Part of a small language model's weights: learned positions, a variant of Adam for these matrices.
MLP neurons of a small language model. Each row is named by its layer, matrix (up: input weights) and neuron, and shows model dimensions 96-223. Each number is 128 + 32 x the weight over its row's rms, rounded and kept within 0 to 255. Numbers have three digits each.
Before each neuron's rows, "fires in" lists the words (lower case) most often at its 100 highest values on Wikipedia text that the model never trained on. A number after a token or word is its count.

fires in: "have" 52, "has" 35, "had" 8
L2.up15:252097167078122085076150135088110187145116094102113130201111127105157118072090075113142118145136156164185122131074160170168145132166175140154146126068143167176157134093190115060160133072180084130101131101106136092125145178175109140120131158135155125101109125161133122145126134131147201142115118111169180149152189101151170091127119148089090117124152144115101146087091143119134148131159

fires in: "in" 52, "of" 15
L2.up828:176096109061146064186146130120143145149149144121100118168129095144094099074115110169096140171111146066205152060100137145100145185168143108102134130136158154110111130080142137180114165098147093169168094083111129155170141092097093073166096167114207123103133160154067141146121139111169093168104087078151075134086097180187153083119209142113111131101129076089144142090107178102175171131094

fires in: "and" 34, "by" 27, "with" 20, "to" 5
L2.up684:151104105136157125129106160149140093100086106117148219083116097164096129117145126093138102156138091136172134063121197146104054133129177131122134162140124157163143100093135145146109122114150155138072156120106119110137131113067099152106165194150137159108094148097191196152177151106160120078099090107141177141109147121104113145173166183083080064132140154121143137140126199112186152104148

fires in: "all" 46, "any" 12, "each" 9, "highest" 5, "every" 5, "alloy" 5
L2.up938:090071109126154090179149137054115178113143105146181135090133131134071099123177173168136113151087153074095111109123149100084142152094076143078157233130115116170127121153187087111180208116146066106110121096133146140188124173093106122129199145121160123134150195109101150171154195167107100090134147151097158101075159179139107114081148135101151140128121101116105140093066095105131167105178

fires in: "most" 19, "first" 16, "last" 10, "only" 9, "top" 6, "best" 5
L3.up740:113145136199107102112140088125103174104129121122197061124128129136141108102155105148084182172199061127112129125131179119136157145074128124090150154134174147189148101135159099132131138121147097110160124169153166130084129184119133154106122113137125107100095145180086117080188149118058179083163178117105187128109125171163133129182135114160139080126153116144213130058077115110164105154071

fires in: "to" 24, "that" 19, "for" 13, "where" 9, "and" 6
L3.up488:135107184101071147168116133147101071106054095138130084123129142184091104110148147121147137132174148145146154161119136130147098183140179089138166152152108150148133170114159142127098107104131083113097098167145146100125134106109142104112057145171114123086112152074112144154090139187131089081118124112176133134085153075161090076118154141103090092124141151140174135171118117065136101070082

fires in: "at" 72, "for" 7, "to" 6, "with" 6
L2.up773:194131122135102142102130132126162099100067094161119144146066144146127062082131084175127090137180105119134164089129170110172166132160162110128133195169171097145158140088133114074099095073167094139122161139133108108132124111159058114143110167170126108093124120207150149161108112158129123106103072118156118183112146137114130110154143165093087073104116158153126103127093134131136126106194

fires in: "the" 46, "his" 7, "d" 4
L2.up1169:129117137143117121179114124174111182121166148113224091153178160117148059120058117151081125159140150139204130123107149142129102156105126081102137107135100156161121116101181120185168159129135108074046070100090151115181116119142141189130115108139171123153148151100132126120109165156102073079153107091155165105059078168162153085149155159092158132143126075110171100117057164140127175134090

fires in: "of" 73, "from" 4
L2.up1080:179090113087070096203129113118127114130190089110126132105066155150135074059124140124098066144151142115160122107130197162143129141154147085108111155202139180114156078138127122078178121106136105107126074118132127139095090108110122097163153171119161142118096138149088107141138162170122107114137143141163102157126122189164186114183177190129093075107158174123162184081068115122144125121135

fires in: "a" 63, "at" 7
L2.up177:194089157096112085113117145136139096133136103109094116091146136179086149084165126169152116151151182138058140062121143127062110177089169170169131117077124142100182127099163129143136148083111161141164100112144138121102117091112104115139144151124170138098075108112158152119127129155143164150126139132158155162086177176117165094166081109152132109162154139087132102097111095098173168190091

fires in: "women" 19, "s" 11, "men" 7, "head" 5, "sparta" 5, "all" 5
L2.up847:165070176107186106083121121061141201138150106074190126099116104139080157126092119132109170164152118178097102152106144194134153162074153123079171123184124147166119144108107123055095113125156058094110104146150142129086129141098135110115115170123109155107129138120092092143129144096116120180107100108173102117140155114132184079200186106140116083160153131094127163090059102123072124118074

fires in: "both" 18, "as" 16, "from" 10, "of" 10, "the" 8, "served" 6
L2.up699:122143164159097112165121082084129166124122106119142125076120090121159054117136125139107162105144117074131132082113181130113082091182125121115120156160142135161145107109161117123106124122123128117150127138070147164086098062150114091123159158110173143115116162088054153118146109194098054133159119115138117125123138187145130072143162103159054196098138073141158235104067154072156100147064

fires in: "two" 27, "with" 20, "of" 14, "following" 10, "are" 7, "three" 5
L3.up991:112111116172148114115140146154146173115077132139149064083122109123071138129149154088134075177164078124132168149120181111140130159169092171100143165102103156113156124090168095163118138121225152125087132081077146094126095119174105144190137109124127081111112151165102145156150095142127072124120129099166076112113118104121068114166128101116127135104140082158095172165100173089069120094050

fires in: "in" 46, "from" 9, "reached" 7, "left" 4, "at" 4, "on" 4
L2.up696:169116130079157076108104111126135098158128122123146110149107093136159106103174187113187141149064128107119141097057166140135006123200137139143114165119145250134149120079149118096159200065128096107137129075099130110071116138074137108148155144154151149104112134164094123064113145148065176078145083115148126153121150137118182095125124127120087113075135141118172178087070132130099193190094

fires in: "more" 19, "most" 17, "considered" 8, "was" 6
L2.up1134:113142188117124124151145116127136140171104152122172114148111163157096090120182143165142141117096131103154140121151154110062129125121153051119146170135114170132148154087148135053093139131145137142112081112092157102120128108072132129164166134096106163114075193145098152162056127160106113075131070128163098111036110129133130165119118074136086170121149110138142132110149143139104114153137

fires in: "on" 24, "of" 13, "for" 11, "about" 7, "to" 6, "by" 5
L3.up1160:124054115160142136120120174155117115129119093123125162098087138117113134109101152156138089121082121143201135163188140140111122172110158087125140120085111080129109177122155117118140200107151102114048078088113153106147103171091165186122133130163106132101115161067112170138093133143103100122091167102172120092087048102162112070178120124096110057084166177099156147103153153139110086113091

fires in: "of" 23, "in" 16, "england" 11, "1939" 7, "states" 7, "to" 5
L3.up613:158122106115079088171157125121150096121115060101141080120126130155157071098153149186124182099174139097156156122165158122116122152187101142096105143150112143135144103145120156118172127111103090133113118128136128147133122125097114137102116182105133082130095145141068168120140127132096064135100133137131111125049103175114150064134225202141157138147125080100133111172103194115173151109128

fires in: "award" 16, "1993" 14, "medal" 9, "1992" 7, "2012" 6
L2.up86:161106159148146085153107074159131110143161150092174115142142137149135064099152092125087093170137087112072113126126146178130144115094130094106152118186142136093100137095101137072173138113102148111130113118124138107144142091151099129160117089129162105089130125125143104151133073173167139218117059192183179120116144146114084167134103142145180068158141098095194116103120103111191123081086

fires in: "by" 73, "from" 24
L3.up541:133055181130105128125143121127193165156060143125115180041125106115119118103114121157105152160139044179128117090106147165141103148134109120107154168079073179099087145125152150137168194050148146142097129106104134115099137125089188203097137135118122075134052145141127136191218167111172100137063107136182154129117133144082103108151158115086177143114167154128123164176181123102153181146073

fires in: "the" 99
L3.up943:150086108069034131173103121107084126099139073078110114168138142098127148154136148137098158128150141131154129067130135124120075224144109088108123152113134128150121105074181110150150201113128140067095084081148153145147137163088181174077109096167107117097062155103103101158166181155180106084162128157155110107079066167068186103201133225121164126116141102117119149104106085144151113054132

fires in: "has" 46, "had" 42, "have" 8
L2.up867:143133129095132114114123088129095144125085090127107120185101133138114114126150106096157168158131040108153162136124132145118126175185115137101137190106106185166125133093205119147120102063121102115132094141134140081106110158124101135160168168129148141064110155183123181132104105137148190100053068109132084141143137143118121116169084145101103121103147131102158145125099100100123142131148

fires in: "he" 49, "who" 19, "we" 11, "she" 8
L3.up885:154111179166112175086201058125117163162110107142128103099161149149134161115093077174149093100135119142144189141133150117080141215131145166133150152142145200179231152123102100175171089115157103136135098149081148120156088171113098165080128153196095104171121166089154140099150128119154142090141132118114102136190159167064137122173199136127114110054147135077156140104161134112089165111098

fires in: "medal" 23, "age" 16, "votes" 8, "number" 8, "award" 6, "first" 5
L2.up750:140101135100116057082114074106097140156143136132117131173178151081085101098135157132093142130123105109110103144195160158100096140140121124061091116124141092140149076141169121091119112109129135090154070110134127109177148106114093108143145116133202137044079162176118125125180135132135135158110116122175131098107150078117093162207196123146091153136130105139149132120095080146125066081148

fires in: "university" 45, "national" 25, "institute" 5, "association" 5
L2.up746:180085181136134134106142107132119132071124097134166091066144113132122149126150133134137100122108139132099125090147127150105153173077169106090138156170063093156140141140118121155166091069178125098124095135104158139139127156144151199108122100171142126126134153124148141198136150156149086178104094100111068112119184116140113090082140158133090047131125148145114093091098140111124127127122

fires in: "he" 50, "she" 35, "they" 5
L3.up832:129195154141139196100161118146111157126101112073141077151135188193142105165046115114171160113140156145116157152159131197108103195113177168104202113112122175153182087092125118111136134165138085135097143181130132133164126095112156114104117156188117113126126125100125127142096115120123118141146124105099126106157113085155119133068068176115107147112120093100093093076105094136119127110096

fires in: "in" 38, "at" 12, "her" 7, "a" 6, "the" 6
L3.up270:094084151154134129099148100134175125118110102130184105117144189074133092065154104120128141141093095163128139130131161137126128105119134120099132166186061128131140116070129126088094147127087142140158091131126127090160132090127105110128189115129115133125124159115145161074113116191195178093127057087123136118063113169114131114172099134126105125120131133124066102123141112103186146119136

fires in: "of" 31, "for" 27, "to" 24, "on" 7
L2.up533:217090139092124126093121120094098135148095067094179065160117145136123132102146121137106123133139120157175151143126144120133095166140162125140124141116060149134135078087131139084125152087129089134102121097118160112145147142086120181127170136168086131063103123161106121169133142148129078131088169149163188130099107151145190058225073160098103137147162157101165095161142104156111079075112

fires in: "band" 17, "group" 12, "team" 7, "fort" 6, "operation" 6, "ship" 4
L2.up386:151140130144108140094122159107178062114149121150152196088124104170114175115140121123085119124109132155109163102154132082111093147082162067149140135130096101168104099138178129151156124117151097100116176159142139069126122096186137174144077097118129123108096142117157109183084077186166164051099088197113107105173102096117079214108138161116187092100146143114122168136153143153105156068171

fires in: "best" 24, "former" 19, "most" 17, "british" 7, "outstanding" 4
L3.up416:186113200108125142152170042103095119137088146108139059039144139162086081147142110164099130143192078141116140104182136117080069197125098136085134165160109112107129091127092124136215120076147154123126066132148137162130152172100126150180132157137099118143112146137094164192185147113092105132128121126156131109146150132143144176158122148119146140119148122130155106129149096129161120157082

fires in: "usa" 30, "jpn" 9, "ger" 7, "ita" 6, "medalist" 6
L2.up839:162148094117125134100167139120074160164076135133119100119172101163071138142089124194122129152201150144106148121191103183183141170064135098108140161142140089121172146089115152141094119095142135150113098141135127131140165146168162141139077138135118118112059116050140075192098118130166063152130159171155126146152200085106098141170139118138115103203138087126111101145137128120173151086178

fires in: "states" 42, "s" 13, "us" 11, "season" 9
L2.up1115:158167149136134137129157090153147166146149137128114116091166087192146144123151069195117144064128156140132152108136125146133189162114028140121156075153170135126138132143107132174142107086094131121143080127105140176135155158198098132130121087111140092120111109145155129087140129159127081139194156182131163107138151158110134140110214153131125092115199074095094107108159163117173146094107

fires in: "each" 25, "any" 19, "that" 13, "some" 9, "which" 8, "only" 7
L2.up918:155040143112110146103147108056109164157059109147141178108136120125132181089095150147144130154127120147148147169121129141156106166140177121101133158080086147150087157114205142144167121084158121164108168092159140096100121157161109050058125157151183148094133165139099169166192180110108169082170174088152165146163197126095150113123133147095120178108137098098160096103086077140121111120157

fires in: "a" 98
L2.up1127:173081181127135109133163148098080122154104133115122103176158112132119121112157138136147093146109162146107134112160126136106106154088089139154143132092192171145140073149191082152151098136119142135064100122148155147125105173130105100055135121146241135151142130097140136163115112132118189098148120124198178150080151201136173108122127133110115141124154154098189104117122095172188160180123

fires in: "that" 31, "to" 20, "from" 6, "and" 6, "their" 5
L2.up633:093120118173153082166123124133120165177084114135116210158102079192112079128085181206142054141150109099163144080137136143063113198168153106092121146098196177184122126127130138124146127135189106090082093100158120134167131126094143152118137195224118144102144153078125174177120176089176067116031140104152128162112125108134125096144234205066080120106131124100122140106115090136138122112165

fires in: "first" 32, "most" 9, "two" 7, "last" 7, "best" 5, "three" 4
L3.up295:163111158169142168165141073099097165149162129080168035097169112122128095117105140106079066090159074147155108143112162166119218176152146143042143158129066161143165101121178115115130131134160042119094087110141142101091162137161173061219167094160115131146142183129144126166084125097133126143120140143130111113092128111139121106114168115091165117117180081133079092072126158081106151124092

fires in: "the" 71, "whose" 6
L2.up501:107085089088168156186103150164145126093138119117176119154081142145070109163085149105191116129093099111200119109153156119138089187132169116099131152114125119163085146085137109118141144128126126111079134138146150116114126113123159159109140114190126139096108165085089129160108169080157100141107109055177123084091092138053108140201170121076124142132134163085175152175149120136123128135128

fires in: "at" 24, "to" 14, "and" 9, "with" 7, "of" 7
L3.up1225:169104174176119091164109116102176153111077000115134170093115121161106116056133120137112111092154083173124151181116198145116150128168155178131140170139145172173209125075167145166094103146187137136135138120111159095171128098113146113125135167146130085117140151090138121128123149113125130082143100098179135140166133139113128136092099115119109113062142198143059107128094119078134152121126

fires in: "in" 52, "an" 26, "a" 15, "the" 4
L3.up722:087083131078134084064144142141124129093077106114151107140152118135071187066118153158137150100118151144151123104166169133122098127139175126129121165154097137142099155081156125159205109129135181125146127131110176140156094109114151109104119079164108131116118140062130141098178139179116105108171130077148197098109142102103176129124149149128085151152128238103075207147127158140146138113106